{
  "num_hidden_layers": 12,
  "bias": "all",
  "init_std_o": 0.0341,
  "init_std_down": 0.0,
  "lr_head": 0.00612,
  "doc_mask": true
}
MLP neurons of a small language model. Each row is named by its layer, matrix (up: input weights) and neuron, and shows model dimensions 48-143. Each number is 50 + 12 x the weight over its row's rms, rounded and kept within 0 to 99.
Before each neuron's rows, "fires after" lists the tokens most often just before its 100 highest values on Wikipedia text that the model never trained on. A number after a token or word is its count.

fires after: "9" 28, "0" 13, " F" 12, " f" 6, " N" 6, " U" 6
L4.up576:48 55 65 66 59 35 47 65 64 38 62 52 64 42 41 45 58 53 52 30 32 41 48 26 50 64 51 42 28 14 65 64 48 70 38 60 59 42 58 47 57 53 57 60 40 49 57 53 67 60 52 47 63 40 56 55 54 60 54 55 59 65 41 53 56 59 24 54 56 36 57 56 55 46 39 56 54 39 48 52 64 52 48 35 46 40 17 69 34 28 45 67 59 50 66 44

fires after: " A" 32, " Ne" 8, " Le" 8, " Wa" 7, " E" 6, " C" 5
L4.up283:59 47 56 36 28 59 57 51 49 45 53 48 51 32 51 48 34 59 51 42 32 47 58 35 51 74 81 48 40 50 37 42 65 58 33 49 74 44 51 43 62 14 52 45 46 86 48 41 35 43 56 44 46 44 42 67 43 68 43 44 37 50 66 43 45 55 62 59 55 74 45 64 46 53 44 87 53 53 37 34 70 44 51 59 61 38 58 57 61 50 09 42 53 65 56 51

fires after: "s" 28, " re" 15, " sub" 5, "Pro" 5
L6.up120:60 44 49 23 71 63 66 38 63 45 27 70 55 73 34 47 60 67 55 61 56 67 52 37 52 46 48 39 47 62 51 71 36 43 58 39 46 38 69 61 49 51 52 57 52 70 30 45 48 52 41 32 40 70 48 47 67 39 66 44 25 59 47 36 45 42 62 43 50 53 28 50 57 54 43 55 44 57 49 51 49 63 65 39 61 48 49 50 48 52 59 71 54 38 47 38

fires after: "," 63, ")" 10, ";" 7, ")," 4
L4.up8:49 66 44 68 68 51 45 52 39 43 79 76 64 45 55 38 48 47 45 63 42 34 22 25 64 76 51 68 59 40 33 62 53 43 51 49 34 53 42 52 80 65 55 39 33 62 73 47 57 45 55 46 44 52 42 66 54 75 40 39 56 54 41 45 57 50 62 56 54 40 45 59 46 46 63 56 46 23 49 46 38 39 68 61 45 52 57 52 51 44 58 53 52 48 60 48

fires after: "," 68, ":" 17, "0" 4
L4.up336:28 57 36 39 62 63 53 55 48 47 31 42 54 49 53 41 70 42 46 43 45 48 44 52 35 45 70 60 86 50 26 44 37 32 36 50 24 44 62 57 32 35 43 54 50 64 36 45 65 60 57 50 56 50 63 72 35 39 35 81 49 49 57 57 53 42 50 59 33 57 58 70 75 58 59 49 50 50 55 63 65 55 50 51 62 44 60 58 50 51 35 47 63 44 52 55

fires after: "9" 76, "0" 8, "8" 7
L5.up607:64 58 54 53 51 57 35 61 47 53 59 57 48 35 49 39 37 40 71 39 26 44 45 63 57 56 73 49 46 37 54 46 60 31 46 41 73 40 68 68 61 36 24 42 31 78 49 29 47 59 52 52 53 46 50 57 46 60 49 45 49 39 56 62 48 77 41 63 38 49 45 68 43 58 45 70 62 58 34 38 46 52 47 48 39 43 44 42 43 50 52 50 54 20 47 53

fires after: " No" 25, " a" 11, " one" 8, " W" 7, " Bu" 7, "′" 7
L4.up139:67 34 64 55 54 59 32 41 52 56 43 51 46 54 54 79 35 28 66 40 40 49 39 37 62 55 70 41 56 40 55 50 46 50 35 72 49 58 28 76 52 41 73 65 46 70 61 50 45 45 49 43 58 36 45 45 28 54 53 62 47 40 53 59 43 50 40 50 43 61 60 40 50 32 53 48 48 61 54 46 42 28 76 19 60 26 58 78 48 46 46 53 50 56 52 51

fires after: "°" 17, " Ho" 9, ":" 9, " Pe" 7, " Fi" 4, "S" 4
L4.up455:48 66 72 55 33 52 50 75 30 65 59 51 54 53 61 58 43 25 41 41 52 35 36 38 44 66 54 43 43 43 43 80 37 41 50 57 18 50 49 38 38 62 64 47 61 65 46 53 65 58 29 57 36 37 41 68 59 46 26 47 61 50 60 59 35 60 52 56 52 42 44 52 68 48 48 49 50 48 55 62 41 39 50 58 69 46 43 50 58 58 62 44 75 58 72 59

fires after: " Co" 16, "C" 12, " C" 9, "vol" 5, "Co" 5, "Pro" 5
L4.up581:33 42 43 53 26 35 59 74 40 79 47 38 51 48 56 83 49 28 45 42 45 58 62 40 42 76 45 49 50 45 37 76 37 27 48 40 61 28 64 54 52 57 48 52 56 47 47 58 74 52 45 78 60 41 51 68 54 64 54 46 39 30 68 50 52 44 23 69 53 48 67 58 70 51 59 52 50 55 41 33 41 52 43 30 49 48 43 54 62 52 48 48 46 38 68 47

fires after: " (" 31, " \"" 17, " W" 6, " un" 5, "|" 5, " dis" 4
L4.up72:68 43 53 33 52 52 55 57 54 35 51 39 60 31 64 49 30 51 36 42 50 46 38 55 77 64 48 42 70 43 70 50 64 43 51 67 66 53 45 60 49 34 65 43 44 36 42 41 33 52 73 44 45 45 63 36 63 49 55 36 59 63 41 50 61 64 66 31 51 40 57 39 49 44 52 67 26 53 16 51 49 48 55 31 38 64 55 55 44 52 30 62 43 79 47 58